Part of a small language model's weights: capped logits.
MLP neurons of a small language model. Each row is named by its layer, matrix (gate and up: input weights) and neuron, and shows model dimensions 32-127. Each number is 200 + 40 x the weight over its row's rms, rounded and kept within 0 to 999. A neuron's up and down rows have the sign that makes its largest values positive.
After each neuron's rows, "fires after" lists the tokens most often just before its 100 highest values on Wikipedia text that the model never trained on.

L3.gate68,168,226,221,157,250,163,125,258,221,209,249,179,197,232,188,271,227,143,166,209,183,292,202,208,193,220,139,191,223,248,188,201,158,175,166,208,178,141,170,152,287,222,237,192,208,230,162,186,160,209,221,218,203,245,255,127,157,226,173,246,163,228,183,180,183,193,175,236,230,130,235,194,224,181,213,282,212,187,250,163,216,195,198,166,204,136,190,270,148,136,245,217,208,165,199,208
L3.up68,165,231,262,278,123,173,142,177,203,235,231,238,128,285,187,270,172,185,226,133,225,263,215,151,270,192,100,162,221,196,224,237,205,124,154,240,236,218,187,143,171,217,180,165,193,154,267,296,186,164,238,196,255,188,225,211,174,221,121,120,182,240,290,190,261,199,233,226,215,186,202,232,231,210,251,218,235,232,183,232,192,201,143,206,179,122,159,236,251,152,217,209,206,156,162,178
fires after: " s", " S", "s", "S", "y"

L3.gate410,166,202,220,291,169,95,220,189,181,243,152,137,178,175,154,184,178,209,205,148,206,222,151,47,233,179,277,171,194,182,184,198,213,176,157,213,213,238,205,258,151,251,226,206,238,118,173,198,158,173,182,183,126,176,156,226,216,207,162,251,151,212,213,234,128,292,240,272,251,189,148,200,236,171,137,153,168,128,175,163,232,184,209,149,194,139,197,174,247,224,197,229,238,207,175,216
L3.up410,277,227,193,181,218,234,189,223,160,251,176,190,223,223,158,229,186,207,179,189,212,189,216,223,190,237,164,216,221,190,268,178,246,216,153,207,192,123,253,220,198,341,129,230,218,260,153,171,256,211,211,187,261,173,238,275,272,216,206,94,231,213,268,198,140,146,171,164,210,247,193,132,125,188,115,251,295,179,222,190,259,223,178,262,242,170,198,273,167,175,149,267,246,212,175,197
fires after: " B", "ber", "b", "\n", "ic", " b"

L3.gate621,255,216,182,210,125,240,252,229,155,237,209,216,209,180,232,183,192,188,203,227,167,252,177,214,146,208,75,130,145,245,195,254,203,160,119,230,197,189,206,127,173,235,158,204,170,211,240,212,222,230,221,161,251,218,233,145,234,185,220,207,185,244,236,223,182,267,195,174,181,241,187,158,214,235,128,174,167,198,305,202,201,202,234,224,197,199,155,202,169,228,182,244,240,255,154,183
L3.up621,142,206,233,287,270,238,198,190,220,252,271,188,205,173,130,168,220,185,131,204,203,199,195,169,143,195,174,232,166,234,213,201,155,222,216,176,209,197,166,184,165,250,181,148,199,239,171,204,222,214,166,246,235,284,222,331,169,188,240,224,195,138,208,170,169,163,177,151,223,160,218,218,194,182,178,182,252,151,212,211,162,234,246,242,131,184,168,247,232,169,199,239,240,165,287,248
fires after: "==", ".\n\n", ".", "==\n", "\n\n", " =\n\n"

L3.gate692,208,252,184,235,158,232,211,162,150,162,211,137,203,197,188,218,178,184,219,246,221,190,169,187,196,226,250,196,212,195,263,205,136,205,209,201,201,165,199,216,172,249,225,241,189,179,206,144,160,202,173,196,160,201,195,263,250,121,235,269,150,151,196,156,174,218,221,194,229,231,190,218,239,147,197,155,177,237,208,188,190,198,220,235,202,197,205,247,172,212,109,120,168,135,169,213
L3.up692,191,192,262,182,179,190,187,179,169,140,256,133,200,109,209,252,194,218,252,201,91,185,193,235,263,172,195,231,211,180,230,171,258,183,203,201,92,153,183,193,196,222,221,205,184,178,224,211,238,181,192,197,218,173,119,259,202,216,224,219,231,121,203,204,219,240,230,203,199,242,223,205,193,249,204,244,161,232,195,233,263,169,179,175,252,217,118,237,228,206,201,197,216,207,52,195
fires after: " a", " B", " b", " A", "le", "ul"

L3.gate703,233,117,283,110,208,145,217,205,219,189,229,129,240,318,200,184,148,229,159,198,180,204,195,139,244,222,209,214,189,208,185,222,175,166,138,180,187,151,177,87,237,163,237,224,230,182,143,191,147,200,199,140,201,188,217,178,189,173,194,242,248,227,183,192,187,251,228,286,126,260,194,251,210,191,141,184,182,261,189,197,219,206,135,178,191,213,189,232,229,235,201,148,158,211,176,190
L3.up703,211,130,190,161,134,291,230,162,230,142,199,260,145,200,250,166,209,206,119,211,215,226,176,226,197,142,271,172,275,199,254,178,215,250,192,223,213,202,229,203,215,204,233,182,114,168,202,193,219,226,129,186,216,226,137,216,193,199,162,204,284,184,156,141,242,212,172,256,215,203,151,194,207,236,230,251,205,169,197,143,198,212,177,205,325,205,184,196,190,209,145,140,131,173,154,157
fires after: " se", "q", "if", " H", " h", " re"

L3.gate408,177,208,161,175,237,201,185,217,137,200,182,199,204,179,258,230,251,125,189,209,161,211,190,150,71,226,192,181,222,220,146,246,222,146,192,161,180,178,228,109,152,217,199,232,198,230,148,185,210,209,160,189,127,237,250,216,240,178,205,296,211,226,129,169,59,265,233,207,162,179,241,144,163,203,196,179,182,208,130,140,236,211,175,173,209,156,219,234,191,229,193,252,225,313,187,151
L3.up408,173,134,193,243,322,189,175,168,210,205,180,179,104,192,223,164,182,184,153,279,274,185,228,227,162,204,253,208,219,202,222,213,167,194,238,131,200,158,161,181,234,187,202,275,244,222,201,163,196,129,222,140,276,194,256,168,214,221,255,272,245,143,212,102,193,218,241,170,254,201,203,201,181,139,166,228,233,197,203,142,127,256,209,222,150,248,164,146,184,149,193,163,182,224,220,152
fires after: " S", " A", "M", " F", " T", " M"

L4.gate301,244,147,254,186,241,217,154,289,230,216,268,98,186,193,214,194,185,210,212,215,218,196,127,195,181,261,242,156,227,248,189,246,218,121,286,173,196,174,229,221,227,177,207,224,171,281,183,93,164,241,159,168,176,218,207,204,239,182,234,180,215,213,204,173,219,209,117,158,190,249,184,246,231,222,164,179,238,190,209,148,221,199,185,149,190,156,145,247,191,273,212,149,200,260,156,144
L4.up301,243,193,246,179,173,217,237,262,209,129,257,162,221,216,199,265,209,208,261,241,257,182,205,212,256,183,257,222,208,197,257,203,221,195,289,182,206,229,260,162,197,239,192,236,165,174,266,148,170,227,226,204,223,263,269,196,285,242,245,274,212,249,218,242,221,174,207,150,172,159,234,156,228,189,237,199,194,249,173,167,169,92,205,166,196,231,259,178,223,168,224,157,210,205,177,254
fires after: " ", " R", "ill", "d", " ("

L4.gate515,229,190,174,194,124,200,205,183,197,161,231,237,221,155,246,206,274,174,176,146,146,137,201,200,226,216,148,239,197,198,187,232,179,231,234,220,234,182,230,265,205,147,237,279,188,179,210,141,230,263,112,231,110,266,152,34,162,124,166,238,243,214,155,161,170,215,166,159,155,195,101,205,226,133,168,218,118,275,198,204,214,150,223,274,201,168,213,239,227,212,100,192,242,209,211,184
L4.up515,184,175,260,251,201,170,136,177,269,155,193,210,107,157,176,222,185,189,145,134,153,224,215,205,190,185,111,138,166,192,195,214,268,138,160,239,127,192,189,212,128,138,258,267,231,238,225,164,149,208,169,229,196,231,237,194,148,216,157,194,201,135,213,164,262,207,148,217,150,148,149,263,199,185,173,168,164,183,243,163,226,194,171,211,219,204,244,213,313,146,201,188,216,292,193,237
fires after: "on", " h", "ich", "n", "ar", "m"

L3.gate292,185,227,237,217,259,180,167,209,209,252,156,199,205,258,165,147,177,226,160,191,234,218,174,231,194,221,194,190,198,176,171,201,244,162,260,165,205,189,234,111,239,196,195,170,172,241,206,202,253,239,232,137,208,175,197,183,179,160,185,255,194,208,166,107,173,148,143,221,240,271,229,114,138,179,244,283,207,235,200,201,203,195,155,222,175,216,240,232,154,216,230,224,179,186,243,190
L3.up292,219,147,184,238,122,175,210,245,254,152,206,121,206,185,243,262,196,184,151,243,232,199,267,231,210,131,234,241,213,287,177,252,158,211,197,123,244,155,179,204,256,210,217,233,245,245,215,149,205,241,93,157,189,159,182,155,236,197,191,213,194,218,211,191,171,192,192,130,186,206,275,201,169,152,155,131,245,247,226,185,194,205,205,163,268,156,268,229,305,241,197,217,210,236,221,160
fires after: ",", " ", " T"

L3.gate371,201,215,259,214,173,258,141,202,277,207,199,259,238,166,177,289,188,231,282,97,186,197,188,119,223,231,287,228,189,232,284,182,174,207,198,262,209,263,212,185,136,199,215,209,169,197,168,120,235,157,179,218,195,152,141,185,182,197,132,179,254,230,236,188,201,153,238,183,194,251,180,198,170,239,188,194,182,190,238,213,168,241,229,231,282,213,170,204,159,242,198,193,190,198,114,244
L3.up371,208,194,198,208,265,148,122,155,273,159,168,175,171,129,240,200,195,244,187,244,161,237,241,145,181,175,172,194,222,219,229,250,140,253,233,256,215,93,150,201,164,182,208,236,175,219,178,240,120,286,177,134,201,182,157,226,206,235,153,179,245,125,242,226,187,229,174,146,201,142,248,240,288,143,158,196,172,205,220,218,227,175,196,212,195,272,188,188,225,169,205,269,179,157,254,193
fires after: "en", "a", "on", "n", "i", "3"

L3.gate489,220,213,164,230,250,123,241,225,179,201,194,205,243,227,161,269,179,177,186,193,187,216,218,175,226,248,233,196,182,160,237,199,104,225,202,197,194,171,216,224,264,209,222,232,224,197,204,249,201,235,219,211,196,219,242,165,227,262,155,209,244,181,226,208,211,191,141,183,206,132,202,184,286,214,208,280,212,220,169,206,183,138,187,139,208,159,227,201,191,168,153,171,242,182,261,261
L3.up489,204,212,201,183,165,169,200,172,220,180,237,138,175,135,171,196,222,281,210,254,164,184,276,180,208,245,264,230,157,226,205,117,189,223,166,179,236,207,215,43,273,263,285,168,240,189,138,235,134,219,211,209,215,252,194,234,215,243,142,150,196,171,200,242,168,185,214,228,221,188,213,225,165,194,166,222,164,230,117,151,164,210,217,214,196,160,149,195,242,227,263,216,119,179,173,235
fires after: " |", " st", "-", ",", " of", " by"

L3.gate233,157,208,186,197,232,151,220,171,234,201,204,171,193,246,182,191,187,203,199,246,225,265,210,192,154,165,204,224,230,215,180,214,254,210,231,144,198,191,177,190,178,208,209,295,193,256,183,243,139,219,266,213,206,237,190,126,182,167,176,193,176,230,191,110,150,261,222,199,185,180,185,139,188,129,195,177,224,230,233,206,184,191,158,167,237,274,135,230,162,175,202,177,190,188,213,194
L3.up233,203,55,119,174,144,226,144,185,199,162,112,186,194,141,162,188,250,174,143,198,249,174,185,239,171,242,160,214,187,227,172,209,153,188,228,146,163,184,196,204,239,146,220,188,209,162,236,206,242,172,132,205,200,185,199,175,222,97,232,205,154,217,162,213,131,169,225,241,227,245,254,140,159,215,195,153,138,180,190,196,231,279,198,210,224,243,214,227,244,230,242,202,269,182,158,123
fires after: " A", " F", " R", " E", " T", " D"

L3.gate43,225,221,141,233,249,173,191,173,218,134,202,235,222,151,158,245,160,201,239,208,164,175,130,198,277,187,146,195,171,214,211,215,167,209,223,183,139,140,164,184,187,207,237,203,157,290,151,221,199,289,239,252,217,206,261,250,223,270,263,85,207,142,204,184,253,206,158,223,188,116,169,146,222,186,151,201,242,163,259,180,245,193,204,273,90,225,189,155,173,212,211,139,249,191,137,289
L3.up43,149,257,122,182,193,230,229,154,138,215,230,198,164,230,142,229,203,249,183,180,127,231,177,203,243,199,207,258,234,282,144,165,210,208,132,246,149,194,226,179,130,210,161,160,196,206,196,256,189,248,167,194,295,87,257,199,120,202,183,200,182,175,245,190,197,221,181,217,266,189,187,209,301,222,159,196,289,213,230,237,178,150,206,210,195,94,165,159,215,136,218,203,180,149,171,221
fires after: "-", "ain", " the", " for", " of", "ic"

L4.gate580,227,186,243,186,205,227,207,148,168,234,151,156,201,241,232,253,188,153,232,229,198,259,169,206,254,225,186,155,171,243,174,234,197,232,159,180,223,243,266,196,271,168,241,271,185,208,219,178,128,187,210,158,193,279,165,251,220,153,216,268,162,215,182,170,211,218,178,150,169,181,104,193,250,200,191,175,171,167,259,278,222,192,159,274,218,224,240,244,211,232,146,216,211,197,171,234
L4.up580,255,251,171,277,210,197,211,187,231,120,221,191,229,187,254,221,194,161,237,201,182,163,178,197,191,226,198,113,196,224,208,197,148,142,141,143,196,227,169,180,132,106,188,194,177,209,190,184,237,217,240,207,167,184,209,285,305,211,167,259,125,206,143,219,230,154,171,278,192,122,202,216,196,210,214,152,221,219,177,275,170,141,238,239,149,183,241,237,158,284,226,190,221,179,112,180
fires after: "–", "-", "m", " in", "000", ")"

L3.gate438,233,223,172,167,143,194,306,257,202,245,156,236,196,188,222,148,240,207,213,186,224,270,215,185,255,212,172,206,221,319,237,199,147,245,71,213,169,217,232,150,222,219,182,184,244,212,229,259,247,211,196,196,219,186,211,135,271,156,171,119,216,216,201,256,193,231,261,262,136,163,102,185,201,182,135,213,257,257,261,164,180,193,284,138,146,171,138,239,177,205,193,243,225,181,252,223
L3.up438,142,138,212,158,213,196,193,169,218,185,274,187,223,222,252,187,180,205,163,228,131,151,227,187,192,242,204,187,285,200,200,228,206,288,280,218,204,147,119,179,134,185,243,143,233,202,153,212,133,146,183,145,245,194,171,188,237,268,301,252,188,161,270,158,193,175,118,215,238,198,204,170,284,167,123,234,226,258,207,281,137,229,209,281,145,197,212,161,187,222,159,246,226,186,220,203
fires after: " B", " R", " b", " m", " the", "ver"

L3.gate42,274,222,146,152,177,258,290,189,225,196,156,240,175,198,182,259,231,189,152,197,180,153,241,249,252,131,233,182,225,185,171,175,158,182,198,189,192,210,213,211,227,251,193,180,247,198,170,199,182,234,241,178,249,190,161,199,270,258,153,178,194,179,158,155,72,198,246,232,162,176,276,216,229,132,199,208,220,138,218,163,202,164,210,197,180,157,199,213,241,222,246,214,153,161,305,172
L3.up42,214,175,195,200,177,159,165,162,268,213,193,213,239,138,222,199,155,184,167,206,219,167,237,198,187,234,188,196,269,258,158,269,232,215,144,250,278,165,192,188,199,226,220,170,229,187,242,201,189,199,215,216,216,196,135,168,194,188,219,157,213,171,168,236,130,198,219,185,108,246,211,156,129,206,147,188,127,297,215,238,183,204,183,252,219,178,225,260,235,216,195,273,213,165,267,187
fires after: "re", " The", " f", "e", " an", " a"

L3.gate366,155,210,194,255,98,224,118,199,231,188,249,248,200,177,195,131,132,114,134,189,183,240,165,203,212,204,121,214,203,133,266,198,150,144,170,273,250,202,269,180,220,213,240,204,247,234,195,208,241,239,209,233,155,237,135,194,191,194,230,222,159,187,206,209,251,216,157,129,212,266,164,170,169,191,255,134,239,206,184,221,157,142,196,143,161,260,208,162,164,129,172,197,286,268,221,201
L3.up366,203,192,175,158,203,216,159,185,268,170,210,191,224,207,261,247,259,157,185,259,217,256,175,167,262,211,104,245,159,189,212,160,173,188,207,175,125,205,248,259,244,92,228,178,197,204,163,240,203,177,207,208,197,157,237,239,225,211,188,147,143,192,191,150,198,190,140,162,203,184,208,238,241,207,131,171,149,178,180,180,286,227,231,165,221,165,214,233,237,168,146,221,206,173,251,147
fires after: " s", " S", "s", " P", " a", " g"

L4.gate646,166,238,201,182,154,164,165,210,264,237,142,218,191,225,169,216,199,110,236,243,217,201,226,192,188,152,223,223,131,279,210,223,116,208,234,282,212,271,198,187,228,243,225,186,232,217,127,261,182,214,224,189,170,174,150,196,192,210,173,208,203,163,128,169,221,247,226,161,263,150,233,192,125,288,236,165,211,163,206,253,183,159,220,135,136,125,205,170,189,157,191,160,243,204,181,244
L4.up646,147,174,160,175,289,190,227,152,233,226,189,229,248,236,113,232,226,137,256,226,252,183,201,150,169,152,199,231,254,229,185,264,201,215,193,310,205,171,167,222,155,194,223,180,224,156,187,209,161,157,212,117,141,244,250,153,190,162,256,240,210,188,203,168,233,170,199,219,164,265,135,197,220,196,202,181,166,202,224,174,262,250,190,246,189,131,184,165,183,201,191,223,223,216,178,248
fires after: " S", " Q", " s", "S", "Q"

L3.gate701,221,175,215,218,193,209,150,169,236,102,198,198,157,157,232,206,157,206,228,218,220,153,213,162,275,243,269,221,166,217,307,246,205,251,212,166,162,196,161,249,158,251,225,197,214,239,232,166,237,204,188,213,213,205,144,161,175,148,254,183,244,181,118,198,233,160,137,186,169,197,203,212,234,182,186,227,163,195,221,195,180,228,258,168,161,218,216,161,281,194,190,156,222,155,197,201
L3.up701,229,169,196,225,231,55,181,187,192,184,169,192,188,234,207,147,175,201,158,222,198,239,209,126,222,152,227,129,173,223,190,173,172,209,215,236,142,159,189,193,186,164,292,264,158,194,177,204,180,215,237,129,151,235,179,178,225,258,203,123,127,187,194,213,245,176,160,222,101,268,208,232,212,175,133,235,189,265,161,214,216,262,219,130,206,273,97,204,261,262,216,251,192,243,242,167
fires after: ",", "a", "e", "o", "i", "ine"

L3.gate262,176,194,284,188,189,243,211,184,238,114,134,184,187,182,69,190,214,144,221,204,218,220,198,150,258,116,189,152,199,217,167,163,228,179,135,274,194,185,305,236,184,204,209,166,189,208,217,179,117,251,235,207,222,272,215,169,268,212,318,241,160,191,183,227,175,212,176,210,233,232,197,203,217,146,176,134,310,181,114,249,191,162,210,261,145,250,214,171,279,188,214,217,160,218,187,196
L3.up262,294,228,150,254,192,231,229,211,211,248,171,300,171,237,238,234,209,151,267,190,131,275,216,227,185,290,176,243,226,172,155,139,149,217,160,168,94,182,190,183,167,115,128,168,276,192,177,186,229,293,216,242,129,245,241,220,144,254,229,154,145,224,198,242,242,207,174,213,222,144,183,160,223,168,182,205,160,218,203,196,186,219,166,208,176,166,246,182,168,266,188,178,163,101,121,229
fires after: " in", " the", " In", "om", "–"

L4.gate438,216,212,155,139,187,209,212,188,178,311,191,159,216,210,138,204,207,201,225,215,203,186,228,149,178,258,183,234,189,200,172,122,167,196,269,198,155,206,260,214,234,182,199,258,159,208,144,160,215,270,193,112,157,234,210,273,275,215,278,220,186,194,140,211,253,211,235,218,216,161,241,256,251,175,231,209,204,207,255,164,152,201,151,175,249,178,129,207,167,180,223,237,179,147,192,236
L4.up438,213,205,183,239,267,166,165,215,192,215,239,181,198,214,205,178,175,210,225,202,297,197,170,272,176,188,261,198,196,154,160,232,160,227,228,137,207,168,208,211,179,158,141,197,280,197,125,181,255,217,201,157,243,197,248,147,124,185,179,175,144,236,177,233,183,128,207,185,181,237,170,265,327,231,173,281,145,249,226,193,207,185,186,162,167,189,186,229,241,188,218,252,270,221,169,160
fires after: " ", " M", " |", ","

L3.gate652,209,180,166,264,185,162,193,234,175,217,189,143,249,163,238,254,138,152,153,221,153,156,154,158,183,183,192,206,192,148,138,248,238,171,134,262,205,190,140,160,213,160,179,264,219,181,181,267,223,120,187,112,145,194,227,225,170,166,153,191,236,203,170,156,174,289,208,177,127,196,103,178,245,157,212,156,108,240,177,258,237,150,266,199,186,192,225,207,268,224,195,159,181,170,184,198
L3.up652,158,186,234,164,265,191,179,152,127,106,229,222,194,167,192,181,232,156,196,159,235,244,205,156,271,229,171,163,210,205,180,212,193,231,243,168,222,218,207,272,215,172,193,183,144,230,163,196,152,178,151,125,249,199,185,154,204,183,253,215,173,141,193,158,172,207,181,219,212,143,99,220,165,189,196,204,111,178,134,172,180,205,154,191,160,188,249,212,199,89,184,162,166,102,230,194
fires after: " S", " L", " H", "ouse", " B", " h"

L4.gate26,168,166,188,241,211,256,173,227,162,123,254,170,186,215,205,211,115,181,154,296,228,178,226,130,198,175,156,232,247,209,198,239,227,217,220,206,223,228,194,196,255,230,160,242,261,208,129,244,168,208,201,204,241,149,175,154,156,182,216,252,199,259,160,200,170,164,171,193,223,210,207,282,247,79,252,181,247,131,229,204,181,267,181,246,220,226,235,216,219,175,159,168,197,268,151,198
L4.up26,199,186,222,214,201,245,168,227,228,209,258,264,152,226,178,144,212,134,271,238,213,179,253,219,142,214,201,214,257,194,197,247,158,132,176,103,209,261,182,99,222,215,250,194,235,178,203,178,172,181,196,172,187,292,219,168,234,229,212,247,193,240,205,138,161,172,189,101,172,219,191,192,274,188,120,286,185,217,228,231,170,176,208,233,206,155,251,199,174,231,180,223,223,281,171,216
fires after: " in", "0", " R", " K", "al", " ("

L3.gate519,216,216,110,170,203,222,240,162,208,175,159,201,213,154,238,236,242,118,261,213,184,200,202,220,138,198,113,206,157,180,201,255,182,165,119,283,217,290,266,174,184,260,218,172,215,164,210,164,115,234,233,277,184,219,251,219,237,193,185,207,172,203,151,250,188,254,225,172,177,172,173,251,273,225,239,173,281,219,220,131,178,109,204,229,246,153,270,132,246,195,131,204,228,184,157,160
L3.up519,253,209,161,260,144,257,187,199,139,205,121,234,260,208,195,292,200,152,221,212,165,187,185,189,124,182,233,244,184,153,161,231,213,240,168,187,162,133,249,253,161,190,139,264,141,202,192,220,283,200,210,183,171,173,194,239,184,134,146,208,130,143,190,232,284,197,194,215,202,169,194,223,248,292,196,163,267,196,178,175,260,101,203,249,253,218,205,109,190,219,207,142,183,220,157,175
fires after: " the", " ", " In", " in", "p", " P"

L4.gate133,169,153,222,181,149,176,241,166,193,247,253,190,203,192,181,180,158,243,280,165,195,266,211,184,171,133,159,166,239,238,196,200,238,112,165,200,203,234,182,257,241,249,201,192,220,297,186,139,173,122,223,215,245,190,220,164,214,202,217,220,147,201,180,167,201,275,181,200,210,175,159,125,162,249,156,211,245,229,247,152,234,136,219,181,214,207,197,182,198,195,230,180,150,190,247,186
L4.up133,155,193,137,173,244,249,173,170,189,197,188,151,232,248,170,188,168,233,254,148,205,216,166,180,219,165,187,117,111,240,146,100,241,246,245,197,289,172,181,182,152,226,175,233,172,185,188,184,238,191,210,189,165,197,190,190,233,175,271,181,260,259,183,227,210,231,271,194,214,233,190,198,147,118,218,210,205,220,146,215,223,141,170,222,206,205,192,195,134,219,193,137,186,133,243,175
fires after: " |", " B", "el", ",", " M", " A"

L4.gate608,191,114,247,205,162,145,167,185,180,218,188,181,235,153,156,175,199,175,183,204,202,250,256,240,151,163,226,250,171,207,263,195,103,244,220,205,230,196,164,133,212,170,216,278,318,152,190,194,196,220,100,216,264,218,178,227,279,145,186,272,222,231,157,193,174,265,230,223,209,184,165,213,190,121,182,181,243,254,225,152,188,216,203,165,211,206,227,203,243,226,175,225,214,242,231,243
L4.up608,108,154,257,221,237,193,194,155,256,191,215,222,157,208,208,156,239,201,179,214,223,238,227,182,206,160,205,179,272,169,280,145,199,241,192,187,179,205,193,148,255,252,270,145,210,256,181,262,218,210,268,255,226,164,142,225,186,272,181,192,187,224,202,169,200,210,232,167,286,170,248,171,226,168,140,171,184,185,178,202,306,194,207,234,181,212,192,211,222,183,144,210,215,211,64,207
fires after: " B", " b", "el", "emb", "b", "B"

L4.gate558,161,154,199,179,174,248,212,140,272,160,189,227,212,178,244,182,204,174,217,242,210,168,198,263,146,216,250,142,312,257,214,159,224,164,125,166,210,203,211,165,160,251,178,215,178,158,266,243,222,136,174,225,253,163,156,237,111,205,208,251,216,247,163,159,198,148,231,208,235,129,146,244,194,162,232,251,185,216,231,234,181,237,180,258,200,202,248,263,207,188,230,200,207,141,243,205
L4.up558,202,233,229,215,225,172,193,236,208,221,199,221,114,236,257,163,245,192,172,236,220,195,236,212,213,205,179,282,240,205,160,229,190,191,167,201,150,245,225,250,185,211,239,174,296,172,199,206,175,219,148,165,187,212,169,150,194,227,157,283,141,268,131,189,190,177,206,256,179,194,202,174,239,216,293,233,219,141,178,237,131,146,214,258,198,184,230,190,233,256,162,151,185,205,133,179
fires after: "O", "°", "el", "um", "ur", "r"

L3.gate73,280,172,168,168,217,217,184,271,208,252,148,205,172,257,110,250,203,173,224,193,193,222,267,164,171,251,214,200,188,202,263,154,242,198,220,239,182,206,121,213,155,189,110,225,216,239,210,234,205,198,189,123,201,203,232,159,226,155,232,212,267,234,217,126,199,197,199,181,243,232,202,154,180,163,224,237,310,235,207,179,177,190,145,204,139,244,139,144,187,206,166,250,236,172,185,169
L3.up73,187,236,191,171,150,158,168,220,268,231,185,155,193,191,166,250,187,241,142,198,255,139,221,238,269,138,234,227,244,274,106,169,262,199,215,177,215,182,213,196,142,213,207,174,226,231,197,134,195,205,123,198,269,171,239,175,200,176,177,112,229,232,311,138,211,165,193,136,295,263,154,87,185,266,219,189,137,205,181,227,210,205,282,232,201,304,167,199,168,213,232,160,161,159,251,129
fires after: " ", "irect", " D", "A", "at"

L4.gate537,150,150,202,170,149,206,229,228,190,234,197,204,138,158,173,151,192,196,269,229,201,203,195,188,179,208,161,171,249,146,227,233,186,189,114,166,224,196,208,153,172,233,218,210,204,106,144,192,151,190,285,247,208,174,174,194,190,196,212,208,191,207,102,218,145,268,223,174,125,185,185,261,163,155,210,213,197,121,219,218,186,187,214,173,175,190,208,210,123,254,197,131,199,206,155,228
L4.up537,245,158,137,256,279,176,252,247,256,172,155,180,222,199,174,173,192,203,277,144,186,209,175,111,151,147,185,220,190,164,206,224,216,207,137,179,315,161,151,198,215,192,233,195,285,243,170,198,203,177,160,212,177,224,162,126,240,207,146,218,202,175,157,186,164,187,209,166,166,154,279,233,136,243,196,237,183,200,203,186,146,182,213,223,242,199,174,171,199,195,144,192,239,281,242,205
fires after: "\n", ")\n", "-", " |", " M", "|"

L4.gate501,146,185,231,203,173,172,262,124,188,230,174,278,201,165,183,192,199,236,225,251,194,251,135,220,219,110,233,220,264,183,190,218,190,218,207,211,166,183,248,198,170,229,205,197,257,207,140,221,114,226,184,219,202,247,252,199,239,251,343,248,227,144,196,195,175,141,185,167,256,232,214,225,250,161,219,225,239,229,260,258,230,229,222,277,129,200,206,205,197,132,187,146,205,238,230,176
L4.up501,299,221,249,214,266,255,210,179,265,204,207,266,248,214,171,193,200,174,172,160,231,209,147,272,231,212,153,232,201,246,210,194,237,269,171,223,203,152,245,180,273,227,210,228,207,159,234,251,189,120,218,221,163,103,175,220,168,139,230,206,248,152,232,219,249,196,174,132,238,172,186,212,87,195,159,142,221,162,211,277,200,137,207,233,196,264,252,208,223,215,167,221,192,254,175,205
fires after: " –", " |", "{", " of", "+"

L3.gate485,193,200,234,227,263,226,169,163,232,204,229,175,206,194,103,171,234,247,208,214,240,219,165,189,227,169,178,234,156,190,177,214,116,134,193,164,155,177,231,200,169,242,225,260,178,241,212,200,192,249,164,145,139,236,198,229,155,93,273,237,150,175,149,184,167,237,210,121,158,162,178,305,324,168,176,180,227,200,197,250,237,125,208,139,138,163,222,196,242,178,191,239,213,225,138,200
L3.up485,202,181,223,225,186,222,138,293,182,292,158,228,314,216,210,177,179,218,178,209,179,261,230,216,181,186,134,125,166,196,221,207,207,140,220,159,177,192,221,195,150,240,217,249,248,224,196,144,244,179,168,208,170,237,198,198,258,236,214,209,125,219,182,196,194,190,226,137,192,168,211,213,180,196,157,195,213,264,188,200,254,242,217,113,171,195,198,116,202,218,205,250,299,369,190,191
fires after: " |", " (", " Q", ",", "R", "|"

L3.gate331,208,160,163,173,237,203,175,152,164,126,243,196,226,213,266,175,244,152,171,233,206,187,247,234,210,145,173,205,166,282,167,274,193,205,189,214,150,247,216,181,175,209,191,182,221,240,171,143,256,206,212,215,156,281,194,132,161,152,211,225,119,216,143,138,239,195,195,174,242,164,155,299,183,211,148,245,171,192,209,173,221,305,209,198,282,188,221,223,188,107,160,171,195,223,211,237
L3.up331,235,143,208,181,212,238,139,175,143,199,168,185,250,168,256,183,193,145,239,199,189,233,263,147,203,183,217,193,159,214,204,230,264,188,230,151,184,206,253,175,143,144,188,182,183,228,197,185,167,222,197,234,236,152,214,177,201,193,252,252,153,209,259,247,253,259,260,174,259,219,206,152,261,188,311,264,229,183,264,258,265,230,268,235,169,139,163,224,200,135,222,148,242,138,209,187
fires after: " s", "m", "S", "im", " S", "v"